Weights of a small GPT-style language model, trained from scratch on English Wikipedia.
Size: 3 heads of 64 (1 for keys and values), MLP 512 SwiGLU, vocabulary 1024.
Architecture: RMSNorm before each block, no biases in attention or MLP.
Training: a variant of Adam for these matrices, 182M tokens, 11078 steps.
MLP neurons of a small language model. Each row is named by its layer, matrix (gate and up: input weights) and neuron, and shows model dimensions 0-191. Each number is 128 + 24 x the weight over its row's rms, rounded and kept within 0 to 255. Numbers have three digits each. A neuron's up and down rows have the sign that makes its largest values positive.
Before each neuron's rows, "fires on" lists the tokens most often at its 100 highest values on Wikipedia text that the model never trained on.

fires on: "ent", "it", "ed", ";", "od"
L8.gate49:130116119112132080132185153119162121066163154074127133155176121124173129101111146087138125118152125143138098134149115155152136166158145172111140107154152148119158145112147139144152166135161121122074157103131110135153100122163136127151142118123161156125141133109162089119097129160121087139140150105150123126124135158171125145128162081131095142158163142147134138135116084151133109114145092160162135124119086113114151124098134128125126151124105147128157192103154084107139117057137124153118097117140130176135128158148096140119102121122155151155149094135127133154126126131140163123
L8.up49:098110143159110168096117115131115123111124113106107176141122134153142134115112087132140085135101148140120121137152154161142099171146134123121088141125116090139117120080160106134168143153140081147092128150109132117169147119109084100107143063092169161118153150110123122115119118110150110110119147132124096136114175122105137150137110148136095128111168113147116117099094169123128120122086102108126157092088081117105139132096156132135158093135160096109120100087123116112102150142129130159202109131088113141140145104123124128145166112125155111147150133183168128130099083110121140113

fires on: " at", " with", " from"
L5.gate273:118150126136129147142141120144131145124141176124167142178046136112163135140097126165151087133142108136091141127112114089129096128119156172103080136138125141140109125100126093115126096125140086135116118134161090100124106116147136153139116098181175159097093115101137097113158137127125110141144109121158090124161135126125123152133086120116157089175160116102085113137119090127123154102147110142101142177111136160101120129136131179137109124103145147139092144158137113144091140144158118130103098100113097177082142108148107108145116150125159147114173103142140148134115120157096100142
L5.up273:136111122095154130151133148119125102166151116101150155088146101162142163147122119129139134137094120129113095108111165111074122131094085163134161149116102098101124113102152109140122146107152118131175118077151171104150129144132094111099167097126136098154096162164122125120142115116104095124129177117122090143143135102146115159144107105162123112110148131136104118125129143146189146105168133145163116092161123129143147137149154118121120088105118141130154133156141119127151071119146145130122137196120113103103167180168111124121119179103168106147113102114109159155137113098113113157

fires on: " he", " to", " she", " She", " He", " and"
L5.gate344:120166160105115115171116135134161150153120133146156124080116093097119121173130092122140123169141148108099126138111096111119079125120137098135132098097146082125097181080170120180164100113089123136114157127128115110127133183146131137125176084140118182083174139158124097127161145075158142113172142138161127114163125111144082099112100110114121149119097107174115147136131162117118149124152148140098166137150154129122100154150103109101102111122132151149103146150108168116149119098160129111151152137167101146119116103113132148122100159123123130120133127118146137138152118131135115111
L5.up344:135143076111105140105131132131134124137144086132131154123156091102120115138114150108099143144164138146078110098124177117100126120112113146165115111131088129137139131083159124102139123154157158104136079102105149097082117123157114095081138067138100116103140135107127140081117109078070104107146122147114127121147126127161107088129150130117104094125134122187075143150142155148119134143147130129115132117142135098114168134101124130126116166105145135170161127129165131120156109060142161160141128122158093119105144154121107122113081109154093157139131169128128148102121123120102136166

fires on: ".", ").", "\"", " which", ";"
L4.gate460:115082089108143076120155123077122145121167085149110103151120121137115109160128113155113132121080147134126133149117160126128119166082099127092146149156138086129090146138152151136075137161096147123105106156141154121124142086093140135115130128101127134080150148112110104149148138097152108117086122137095148120133157103151135125099142119119133175127150065161097121120158121109132158114178111110180117128106126088146120132123142118121137070134144141121115141085085171143129095119151091131190139159149112104083134145084138108129110097147129126121143135125146157128140142134146143140
L4.up460:111064130123153128112105129153192123138088099164106160148134136129081113141130113120147123102131118130133149179072133167142117129125059127090133115176154106152113109153116090126119124105127121125128103160082163113114115088130178120143111149104121101118108128124136114119156122100135137109102114168148110162167151150131148111144158118108137144140167116141136139127145130130174129122147156103155095128132148104089129134126121147138124090118116146112078129144093109145099100150190110119132164138159124125103094124149145122090161164169177107127125110142107121136084130173125136139

fires on: " |", "),", ",", " –", "th", " -"
L5.gate100:074131184134126132130133141109151134127114106112140144167156155118125100119104149138126128137120119106115138126124110111123142077105117133138086127092158119125164154098189152140129140130149168136124117094106051078127168121179105123142150119140105115134162153133097096130096123177141109114110131128132131116109072131109117149124115119108168131159150142158136139131103130096129161121092111101143133133097095109153115120129116155114129139165135131090091128140135125087173108117136104124107089163092073176093127108123096155123148141140108131098151112113096123119092118150112173181
L5.up100:103139098128150140110154160138197143107157117114137168110106139104132141128111139105145134062143086130159132093163068129138142163149146129160133160103136164093183128127119123153136142152086152164135172110106103135127157141077112131136131118131125113143105167117124163121093169153152127120081121117150142114108150109117118159122112109158116147159097124125114164131148123158122130105103145151171148136139083129133117124127113103124153121135098120107139136064142134153117146105104093098159159140124173149128069106137092121155152135099141179139127098108161139157140126124109111131

fires on: "===", "=="
L3.gate357:139103094131155134159159132119140110175140146155147132102120130171116133141122138134131083152094130088129121140150118116117161143110141112141135131157141105134111121168159128129142141087129148103097119176152132121155169124123078151108149151148086084128136159150090127174122122174153163136121149105089153092109137120161134140119119144142135084105190136119125093127124197124091120099146105143159138124093144088139167127134151108135149092129114186134135139134158161138125111152163101133157099118136146128159180124154148134108129128142155127048136122106121135115098164125112120137
L3.up357:125102134134130093120153104098101095115128157145111139089118148171090165160152094167129094143102091080104130135152148080140096110143093145103105159153104133139081099145099134145099127151118136145100099139092090161159175109126116148124125147112120126139147131133136139129125104168167191104109119115155148075098091098154144135109136152114101151131111106112135109129182135146109106142175125118117181129101137108137135106102150142117130126100095163108111146127134124135104156148114118112132126091099124169134189095153135144111131111177128135106114120122148141104119178140148120142

fires on: " ab", " en", " (", " de"
L5.gate482:132133062122133131127132161120116119156116104142102110142129150162152158125149150153121101085061079189098073080143137162108111157089110100148100166132138101111119121147153174147102141124121127123120117090128094147150137137106117122119145139105110097125128106158131127102157126167133099113136147141169107143117126114133114110171124160190119119112121116132118162133121113141125133125108126135106155113121173135092116086152104141182145134150161114121131135172136199106119129114117102130095118151105126125115162129084132127183125175131094108158134107146129112096131124097146129125
L5.up482:124143142141161156156135125131105136140136120107195158135156151166125114128129144099128119123086101148108149067131124148103115086142111115138102135151111097121099121151179166134127100108123170121093119118101106096131102090116124152111135135139124105134159127133086111102103128145161142130153124125117138121101121152143136108090061120180158126093145077112110124158142125102120140110136130143152158124132129120124130157101096119143150123184081141157183131134139130142134149135135144097121121129062139109113154086070115079169120111145084133158143131116105103138128109104095162152

fires on: " v", "il", "v"
L5.gate67:134112109144128153108153132124109079122131178125086148109073115103134165165084135101100122142175124137158126095167115098144144168145160104128149150106111101148128110131124139112135107134175124144132132115117119198108116169111151125143096119104135188095148141105105104101145130113115104103115126131074121107125141093134108163115140134115132135116106143110130119147098107105110121145092125157120161137084099128157141173135146145132106127116156086120129088117134126158142136132162180110152099139156122152143158127076131133122143106145116155142112110126196176081137096148137117104
L5.up67:157113094141092175125115111114166085160135106109159134101138166178107147154116138098112144148136123137122153129161127125135145119124152151147149095139081108128103132157146109161109079079154127170137157114105095134102090137097149111149116124116135125113122155111118096168137173115085136169118163136084134146142137137092089106162125128148179110127153154166116133103113131098121102133151107099160136155133143082119148134094068145170140160158109167144126105118109149136148080125098159127131154134138096116131126084089127132129149146133092142133122149155075121128117111123122121143

fires on: " He", "e", " She"
L4.gate81:130129146123130168117113108120114118142163128130128126137105146126077116170123115137167140164112142099122108108133100115081108130109113161153115169085123132107094137110141202149163121140140080124148144172114112140141140132177101118119155130126127130094152099161103126101098142117140142177094135068133156118151197095094109155160118126127129090129103122165120132168098155126141135147172124099074146088115129120097141152124094126080085120124113136152116121112088119134147127137129107115098106128127134135107116102099089118145149094103088111138140109159149127146160129125168109145
L4.up81:141108101092132125125157158155121102140140112137158172119152143123091130138092106119116166150112128198091111112098132110156179153131158152111119132138119133162166100150113107119185076127118119142137107124087143076120161119149129146121144146111153130138175159152111117128153111117127149107114127130156161142150117118130105113121127150174122103112127136153156156147132103182143111118152156176128162096073151122148134136097110123089147161092149128154141115109129149127096154115165147122133111139090074115124152124131136212155126112106136124115120143145096157146150107098117115123

fires on: " H", "H", "il", "y"
L8.gate425:144131142119158134116161121094155131149124142134133134088152124124108108116102115132116157125091151134084111126160073102106135150136140105132128150162153070123107115111107108055119101175152145150131116140145150130160150147127102084122139110169118149131119111105131092137165114130120110155171144171130159105123098105122145105092137129128139115168160122141147114195165137142099124113113099153115097126129183114122148137113149119067104097121179147118143119166134070124164112136131131132112082093156127106146108132099127085100146119141143145147110150142135140116181113113159115144
L8.up425:138120119110101139107160133147137164129149136139137145139130118140115133098125149131124122131146130131110178140163125109081134117136149155145126107110129124094111111131175139119087095114171151157129144157142142164088154113082093089097119132124177168083145134137117131103135172096097142110129143135128111111120158137109138093106123126176166162104178137091110103146109123152087133140096122141151167113123160078113110120140135114093107144096209114132151147136157110140132102118104156104144134119159106161103154111133128161157179158161179117140140132137120105177126124103107143166

fires on: " two", "is", "ust", "act", "ut", "th"
L5.gate282:084116132128150147116139161127148154147147123141152108118141160076156116163114113133136180161150139135143110120087128123151134165119096128154109140133174124121129131124135121110134089152150140106088129151098144131112130110097107101165110123074167129143109135085140114154148112125117078090151097115095142095103163112156110104154128146142116147118177095152144119150103128102126143176102137118107173098158115148088124153082125106106122122121139127106169139144134105132147097113158075175146128103110141135160124162096128149129124101126136142140121132101125166119075117073134126195
L5.up282:131155149133098133135100143152140132133148125121123125124119154122136084113160161101111138176108121144127131131129090111127172134124098144159137129131132136041152112140142136106133137104153141132135093150105132088144125156082139128122129085117101111126095152175147152127140088129108136154107120108118117074088144117163149122118146147158108158137142101094169155142115154122120125136137148139113124089149097149159123156133133100126079129107124134115134181085081084149077132167105124129115084160122129105141120114121125189145094148120085108173149122093178127160172113121114138129

fires on: ".", "ad", "s"
L7.gate244:164101094144112142117136088114071094142145079098129121146112082176092076114092134150123131092133136148108096118140129117141108124099107136100147127122150127182114123119140136149071156142078136129133117146131149158146146112135164088117144113129141137077135136129123137166119146139118159104099109135132118072155132078153131135110156158139104108109106156096109153156154091157113148167133133133137188133133167150161165143139151108144144101153098132137147154167108109125164110150124123095111115133142156121127128091104128144151155120135137074147151147113122145113134167125135088158
L7.up244:106116100124121153161119131151145113108107117117144125100077107119148119121127138137107108094136149155118119119127137147142106140122073166149132109170136144093145113152131135116158148110109146167123143124138149111140094098139181137109129109108106164133090127108157123148080116102137126095105166159126087169144146088181148123104148133097125112102079111132134105145150118137122120118125111125116110160174156122112079157133136175128169117104169147144085095137128091067098133173124168160152124084161118136147075141128148132109166151118162125113115124158126151132144118127079166137

fires on: "c", "a", "ac", "i", "amp"
L7.gate280:165100115091097172109146160112176110170155107141103134145154118157143139103113165141128122100092104124132147080101141122194118162102131116106175076112116110134076119097113124172122109140091093136136127140149147123105142114125156108148115081117129142113095172122135133130122152175142126143131157127120123120118109098119141111103140152162132124122154106110110142090102127095107124127117139115139153106170154122115110126111146180148099146098156118124120126121161099105043135167131134141158123132151169102130165143163138107134137141108122111144159110093166143143149152104152116098
L7.up280:130105138133093129141104143100136170156192139121139132124153119079125137133130152115142140132149136123093095160125119104118121119105125114138154126132135112103165133119098084155122138131100136151061184106167129132156148095106139139095111104180124107101084121132170137150160105128160145117147088151139112142092160129120144062127074139137132139122102137148131140098119184148127099083169109091083124113126138150106134116107143128126115113173112092115116099126173123117119118141120119142109116145146095146143102140134156083144137179152097156127121115146160137124143131090162091097

fires on: " ", " with"
L5.gate234:134099079132131176131139126145108087146134121107155127133114134165160157121132084157150145120076124082089121094106084079110103115110107110159096095099137092107130152136136145112114189120168117117147090115125118091096150126184125099114105115129172145117169096123117107103138102135118133120108125165145114119142100100130153123122100123141122140117128092130117128149146104167112136089149124121106145141083098126134074135091096099152152116142136164133110110129111112140103121121127121141095125156131096133125123123108150151183172170168143099157139122132108099130108139091164166151
L5.up234:168117158121105117172159162152158154142117123139138171080130106091135173148151105108172107094128164164147128147111125137145126156113127098126161122149146129131161087077126093132110166074092150129173171159129148127126134135143117140135124098080143123148123105116153160127134121121125133131106123167103103138127110103125085179129120094153155147162113092103109130136172139133107139107161154135160138087091173105135110129171118135144134125136069150091138143136148125141103101132114132104119157164132095108145132144122090155145121162134127117136164172095123156137091130143127157127

fires on: "e", " he", "p", " part", " Le", " e"
L4.gate84:118119151136107125120154162143107138086110147125181127110101127115136121146135120134133117155121129092069074107138108130097147115116138131124106166115120116096112113137126139107175103164132111122161133106123111131142077114179161067142134136123131144159194127052134150144099171112104092180119121112150135135086179130121116116122122116151085097112114114091101148133126132125083128117092108085075146117138166121118139130134103168072128141151123152148103099138128142148113099126113110101130095103135140121098129115108138149160132144098121110125112139156103133118122139132089091153
L4.up84:112149118132119086135159115144146163104105131120124110153121153111094149162135128081188122110132131127079141161157118153150157114167154092103136119118130147134150126111094122153146144182152077128117149156154159083110111084154098115156137153122092145083173071135161122139087139117105133136136159086125120118113128116156150107149108119143109111107126100156148136146136107147145139110124094179112113143107144150133137135100114161104109135136106118119127083137146147142155102130135085074161134109121147112186115147118105138168165128078122144169130133179115135144122133116143130158

fires on: "p", "e", "re", "ag", "ot"
L4.gate324:131104142140137118131129154097111122092140118117119094122094150103109146145102117130108142126091150136128143148133144138145096109128153144134110157140171073128106126108133173132160151123156105085124140139157091107156138137126173100177148143115125126115155114163112095133114140111151062151134106114132125118111190127098117133142133137100141089144152138174161153154123154135082170100099112126145120151124122163128099127157121128164144097120156153103108098105096092111176167158158134119160118141154153201113113113117103112175115106118133141129111099143125155138156102070164125115
L4.up324:141143135122137091153111090126101146126086098100082162156085132152099106138143143116122129126104072147090136128100121132131141135103143145117165157139123134144187102098122122101158111109122074130148103094110125129107153086160150108125103107120149128130170091100135149162117085122119108121104131120148114181124101136168160141095087188139130129137150129117081157117150140103150120123126142140108114149160127115130134150114137113154123138157134147147143129196130194097141126109115123156096098156138143093139148162137167101135137098120127154089107152113106131146086098143105144155

fires on: "at", "y", "l", " by"
L4.gate61:086098128134113135124136132100141081137129107077144106098094114099137109156128127129084142129127149126119147099142134111114192156107157155141131129126146126137122129104141125094106115132157108128137189090202127199124155139157136106143154093119183133133124143127132128141109138110110096099106148123126155136114117113137122120121134116104128163136134118132133096107129156102106112118117153112084146132140125158144161066179143114136104138110126112135148141106067112093129134106148176189156089140192169131134111135148099135134143134148152089126134122091116143123159089131132100119
L4.up61:098127178097104113165154101145125114090178135110113160149113149148119114157144076154123167154130108094130100086132120109188111143117118124125090133151138127136106107174121106157142096143154106094106139109108151154135117110119087108156153155146138111124132141141134119159144173137134088158092119133121127095104105128097119108150122110126108153125117125140092102118123093115128118153112113140127143130119094105154114123123079137132141137129096152159137109121109127163135133132099108197191145150157176159114096094129164106132112097133117142114099116100108159073125086092149104158

fires on: "r", "im", "on", "red", " rel"
L4.gate245:111130141097115138097130173074104100145122095074122114156147112154123151132143163137136098145089149153138125125121142141140137093147126162126119101139100165130150160100118151128110139104154152140097114139161123122124155175115157149138093129127132158116134122135110158129147164153164110136138104154107145093191142149128140111153085138168115142119113090104124175138107126140112139113105134161140149144147083097146081143113129127087157151129153147117110149114141136147131143084117107164110144140151118051096120119140096106121133163084102131081160109135123176111123112100188113112
L4.up245:118124122115116150135150167106110110120132136073098109118132123113185136111126139133158150167118131161098159110115126130131118135098114135136172110131147148103133124133130168111122172129143151111177135125155142102104131171141107149109123099104153134150124102127114110105150131135111110135176108126154099110137155128114112096107126120094079168143147124135081100131151149179134126150084122166092125101148070139135135115183078162119132114113120083120155183123070132109117131153116127124142145156157109137178132148122100160140099112109162129140152113099142110082158112150104067135

fires on: "H", " H", " h"
L3.gate35:162135146147147141142135114132100159139103122152111160154146107148099138085139090123114131161097158161131116123140131136091151122161157117087117131113170119126139101149142107070150122114074144149125099144158122118146102138181092107118136132103151152078123084110149124153139121129172108112153100083163167143149126151131142151134101087136138142129114105105124122162148145140123107138115130161141139083131155133134127113118173102115114124107152143086155139151179088160133109149129146119115066169159128110156146113118177135154164088138158120107154115125145149109093113122125186148
L3.up35:128110141131165095103148110131121099149153083126124154132135137106091134087131104124131155116115185139135118103145091130070136156112131140100116142115125135088157111140143130130145101134091151158122129115162082130148108132134096093102135128117159136088119109072152136148140157133142097144114127092171145110162159138152141152128122080116136145126123129156110114154208121163100103165117136142143155119160146076147133116106158101119126120107173127108166116126151134178160123102125139124113129166142122142068141126107171112144158078124161072145111112109144159135123109103143140117

fires on: " ", "-", "t", "ion"
L8.gate22:109088103100107124139158144119129094129085109134161114128101068135153100119115116166173154132143173149121128101151085097101120127094135135154132107078106128113112127106139129138088124156157123099115118142106135154142119100175117120126142109114103134089139182161164109102128141108147131151123127088158122126084080085148112144107131129118146112118148127138122128136148170142143122096153133129154136096123140103142110113154121129099091097077152125082147177106130094165071127170107112114075145146137099128117154154139176120094141143113103105114109136121134151108089149090137134133
L8.up22:117130133154108152162160166120130134160058160137113168115177123157126124091157113121099132116109132137110132125167086137149102131175139078101151114140139108153146156107142105136134103103177109062129116139091150184118110116164116110092122126099105100131115109133135139105117151124130130088137123163175129114144094117134124172118097124121149080121136165129119080103141119141097141117131179126102118115149145122118135134164125126155125097130123121128113153136095155161106161146105118123096103160123136087136156165142136124123110126127113140098122189110148093125151155074151119152

fires on: " her", "is", "er", " his", " its", "e"
L5.gate324:168129144153106079121164134112107084153121183089134102155119097125112141175130115150126121085111169119138094091108103095077113120107138125141125156117150118159106154119163144127166118129129094124136099170125164106137145129122118114126119095105171144106168111144114168074114089148107117145165092135130126092135134122108130115130121164154116163123144072100108139140074124142143112129112126177118126124135098123161140144155141166156111117089137141127138140155136106120142147101135100173088109154144119142162174163121123115132111114138094188139076116108134136116110130147141128131
L5.up324:124136116124122111097138117132086143098148120131144093174127113082105109171133110116122174134132111158159098075107140144124124163151178101144142137169095136111127120156122114138182132129101149092153120097113123120099115130125128102112123095126127162144132158128133138162136080088120126139103155145125121138157132134144113084131118104130141140113136109204175176109146125119121138147151107143114149126094146127092204112097105123152168106135137155173144130117149164148143134074124124125095104109155132120157140116169146149146117140130131144176130142145121102115175100121109182124

fires on: " al", " Al", "l"
L5.gate494:135131136135134130072150086116126127143151110061141143128103127151125154138153117125166130160132134128110131170120175144130097132152142134097111157084174128120125140126118150154118111124133151093120134073124085113118150149123142165142087127140107151107159122130116122104103139075173135125140168122124105154107104105110140157139161074109118117140133105142115126133160120119104115128077107115116120099073141114145167116151175096152087149147148101129134169107134159106138175077154149164115103130162141173100109120189107120138140104144151135167152141113171128119150127104133136124
L5.up494:071119126120135099092128121112110106143130129167177151152111143106079161153142137125142163134154113113088163136132124108173132118124105103127088162155151129156099108107170142108140121166142123108096147092124106115134114170152154155125104122132132144092113125105156102121119117129140086156108144156137104133079127142107105141129137086107130153164143120123121113120130133124091099133093170114136127095111097121163093127170104118169102159092157153159135111068119112087151114125122145125138098136111153181114110103183115165116079142143135145149124110127115133109172083117131109163

fires on: " elect", "lect", "ist"
L3.gate260:166098149145113126131106155110116146126126052127108105155109124126144114131155133120151137096101084082116094137143086114136112111135145158154070149107115139120125111157147119119145144162104078150133142141143097171149129138131152097179158101126100117107137133144106142095156156104099120189110120081116107115090111115102157182100110146133141108140145100105124141130151108110136144181115127145121160179145150120179111136171113112103112126129115144138156145088087147115134145149133093143146096150116097117106165154101160131111128111087155098126131095136145132135157123160112109118
L3.up260:160135162140099131114109138129103137118147072157103124140131144109143144129142102060161130140132121069149141123140070124134120157127152127154105160135137144104150139156152107127140158136083093140139146098092135165124118172153123097127205098155092130133162107147152141120153139089098093149125109093092130115091103158089120186090090145155142091139111117136116129126112135109129134165135119135110140169148139125131134141181119135112087133091122147141158181110104146135147152153121129158164118147149098133128177141103161135130110125106149106130154133133092122123154139103136128123

fires on: " ", " ("
L5.gate118:105145098153121112093168122084118096159126069122121109153136073137103155117143084182100130132103139145149111125113135131098127113108120134106122143117116126104118122119135159142103164094099102104119128150126126095134099102108127065128067119099120170113122155135043147160144138118153099169111163159104122078106118122132104145116129144154132079117122124169098141135132146156099144127129106154128158108113144092169145120135124153125144105121179139138146118130107139099115097109147136124092130125116090110142174093112127141139155139136141103145144126117082134107153182154139126122
L5.up118:126175147163106156122123164150152119168150102111110107079137094117154132143148127113097120091081102139132153127086145136129098113121147111116108131125151118128151165139145119112103153096135131098122135142123142126112068142109100107100085117109091119133127122149114149108136118138105100120121167196113121096149133165128128151098067121163173122108083123165125148115159154174116138092137114093136137099145144084145107157136089137148129131096146167140128118149112107115115108099123126101114122135162066092156144111103118116167126130130131112129177179106117090135148120145132164115

fires on: " al", " Al", "al", "y"
L7.gate228:102146149158127147134160115101100092131146113125142119160114155137133155152098153129140162104126116095148132135080122131133122131127105101122139138123145159117164125140163156168131132119114144153170145122124067074143150120125149160135101152158097146135151118090126094144135131100091163160078106127097104142143133140137147139122141093149158180153133085150155146136136112158045120130138133135144115150170142136112146090136116139129143121159116139129090120077126109132158114113115149097074106122147139149099128085106145155141129138091123108178158116087088175116137136147127116174
L7.up228:080104146150133093095149127154132095140137114143180081078102141132112130138152142178181142188143119134090122130132094125162147136156123065094072123099164085172143109100177162108153138149160149127136113117142107144113146137118126171127116116106152119128128147096138114142164135112116144119119122139146152119170083101170126141130100145124131178118125102143109149126162125150126133146115151139109103117141158108116163094147101117140113065116121131148123096092129127121097134127071117136156104133193146156123102142147133127125154140123151126152142136152149117108119147130121144115

fires on: "20", "\n", "our", "pl", "id", " ("
L5.gate480:155127134113120134109139101119109091115138084121134168123152116122129136155146117120132136132151097153123136147120131106097161170124147169152070195076107164107116116110123116147084148116108124143128114126119103151111113123139120131131123125098136122138116187098112131111169126134127134109112146120092141081092117113143150129112132133151123152170142136094093141140132177140112115136147133199122118088119148105172141093138105107124144119081116103121165200151117162115093105168148157145091107171170115168119119131122132096135115105168120095123115141134091133077123166130123129142
L5.up480:141117155140131119114142143156115161135140131165137087125114162188122150124121177131161141101127130131108078152088164156139098128149134097077122137123150173121142126112161138148116139085119127172086114142096130160096135089096150135119103135142081125131101137101148138087155122153112105082123092151101119112151134111103100084155138136115132181117146151149143141133125108114144149139147120142101125122132083082143118119161177169135131123183131126107076132128118128137116110131102159138098125138141101145095145126119147098145071110103170152099118132136153130118091170154148112152

fires on: " v", " V"
L8.gate451:154154070079106123136123103131124089107161116086125142134102117114171132106068132083116140133189147171139137116137140143112120103177119152158120127112101140151106111134095139132082121113161140136139093096157096135137116125135106095151126133128086136157135130077122106121089133116110116135123078106135148125121124134146086177117151115141126116177146106120147146114112131116109140133090127124139104125100122152144122121133126184103149150158156134153136109121122135152153122100119148155114110095102141172126085112097099082085122111154097178135124128147130167116076144143169143098
L8.up451:123109132115110180136115099147130114112196132129178127139146133171109101143087076095129108117109086142176121116205143133100119187134112120150102113133134116099108068165120160122137140153128146137176116150141140160146140098123131106127124145121136136139100137102109159142142127140138117122116113156107152135083141120145105137125141138121108104130091122153095194096106123099143128151110131145112145110092120110126130137129115159107144097129165103132093126098121145157117128097166114128162129124107098170114171121092098102126138163160097132130150166107120094110088160135154153108

fires on: ".", "z", "ra", "az", "e", "ame"
L8.gate251:145102077145124104128139107114115101125141093115151112156145110155086112098109124143125125116127169158113084119104087125121157081144104124118109179108146099118116128120150119140112138129091119159103122132170123151136102086129138073132103150099162150098156126117094148106123128135143157127087129133144110126143120073099106154096138123154121115152112137125103117141178164141116126072125128162144165137159142109135144116109155109146068098135117176059132139131057153105157154133139107157126093174107126082089131108127161119123128107159123112102119130134115142128130155130150125146
L8.up251:129140121130117105116124138140108138090094100125126152127129117165101100140170130146160131088099129185111074152132067138151086107159143117102099177108108125127140136136134113097119138136118124140124135157116107141141082132127129117116111116167114097112117112119076162113144096122132144084087141136146125104192156122109119146151123113115133126123064158149086109140150117164106122086084134135151146153140120102140136093131138104136113117190113155104147103144137118106157160120140114107088069151152158116130107099153160142108136109119119161118151121123104084165133105165089130138

fires on: ".", "ac", "as", "ug", "it"
L8.gate107:153125113154108086126144119083110121119182114100166110176107119112084113107122123103133141135120150170087087134136077159127116127146120116126095099137151099163090103097111127134128132150084089144131123112078135150129123094181137128132120108112110103119142174100141124129117152132123132152104125065128148117136160130145095144116129120135145082168145119067119147163164150086093156091121134148122135133151118166141154115148132107153157148095124187119148115154112111144140137153154145098103129134116124129149113131076113164098142129100096152159129094166124131114130158136111143150
L8.up107:105185118119158126095133139181152080162136097105102118153134129132153121140152121101128130097084091115127158175124138120150122126128120107152110122178114103174116128142153119129170099118118141152145118126094141168150126075133134120133131143100109110131130142112128161118156144090145135112100138159142128114153115141103152119146142115118147148200166152131159092135119107154095133101110097164098099086122178132122109110155109107117119116082107109154125113149109109125105144165130134178110136077139131192103115145085115162099119122165122142105143145114145116159131114126107174147

fires on: " |", "lect", "ist", ")", "l", " elect"
L5.gate62:124107115126129118133139130110089171127153172136115144114113146095120152131119127123092135149162122117136088134090101080112049110098112123150185140092122135147132142132105094174139109134106093107139118147110137180145110117128123093177104114102112095150151113092097107142141119126144134121155123118158148123112097063141144139133118151164138137161127135106099110162148101126140135179115104106106147128145153083170123146122133121091081098128109141117115152134108144105109099124153121149188120092123112106148132165069130155139127119127156176140134119148168149131138107125086110123
L5.up62:112125141144117132158119116139135126128165146146108184072129121093133170154144107103119146180153107110143118145139132084125116124131115117154142116138123173135121144152185058143111082121102158125130120139118148172129110117122095122146104124076142092144141153114118109113113098058110107112127139115135143117103142128140142179115094095160139109162095136115097116112085140089117112154138161093151142126144142070173115132120116096111147121112110168126104159109138147105111101141168153124131123113118120092165112124131154167162098120119148137128166150111119104141179109108111148153

fires on: "===", "is"
L5.gate436:129116129110106125152135141114106125137174132145173125138097099142117105155139147113160140157093121083140077100083105121132122133106133123105119174138093135085085131106082120109137118124136135145097129164098111127140097121086125123113155122113119103164144145131133127153107129123124133124126090139167167140087142118121130160107092138152093106090141098095065167152141127132127169118162112136109176120156131142091131150091165152143153155146124160161111140140166114129134118147128110169109125095167117162144152177105150154168117117106116169094098120098113134093096095130117101165
L5.up436:134088124125101173162117110105157136123165160124119113062141159123144121141165122087132120152138103146131103152126125085140149112104141114141124166147090112111145140133127117137110122106153128166103112113123147166116116098136103114107134092123123110114128135127140145131131149117140144106107137139131171105114132130160118137117096113141113118099113136130108101133145166112121127136163094101148178133161167134192145129135082098144076162111093135114142141126092090155121112154125063155173127135117136124162170198174164186142114132186140143149117120111129131097117147153103107105

fires on: ";", ");", "),"
L5.gate427:072122100103129105168135151126079143121165124092121135191170106109175134139099108100105135091110101147154096157130125120069129141131109163106113140135160120119134145109126145090156123160121110132092162126170116112148142098157124074121117101102166083149111119091089150139092140129140112122139128116129157089126132105138117156109120125104125108099153111133152157122123146113095138100111095129153153105118090138106126132109126059145161127127139179093117105106120132089156103124139126171182116135133100155115103154124120095150137105148120156135150097119146122108105119107108157145
L5.up427:129119159123110116112091151146113188091115145119157155169135107104164138146100094094080143091103108134108114125108145147082103069132108147132143101139177128116133155145110144101166120163120101119117152074081105080129091130124141119104114097130148121157142138091078114101080169133136116137147119093120103104119114128098142138131150106109123139084139122123110174116135103115136129125121093154139147123107124120112161119094108141121141178159137141148127114104160133136169134104124111104132144133085102120113076135135135112131158126136126165122148118122149136127073152169080126165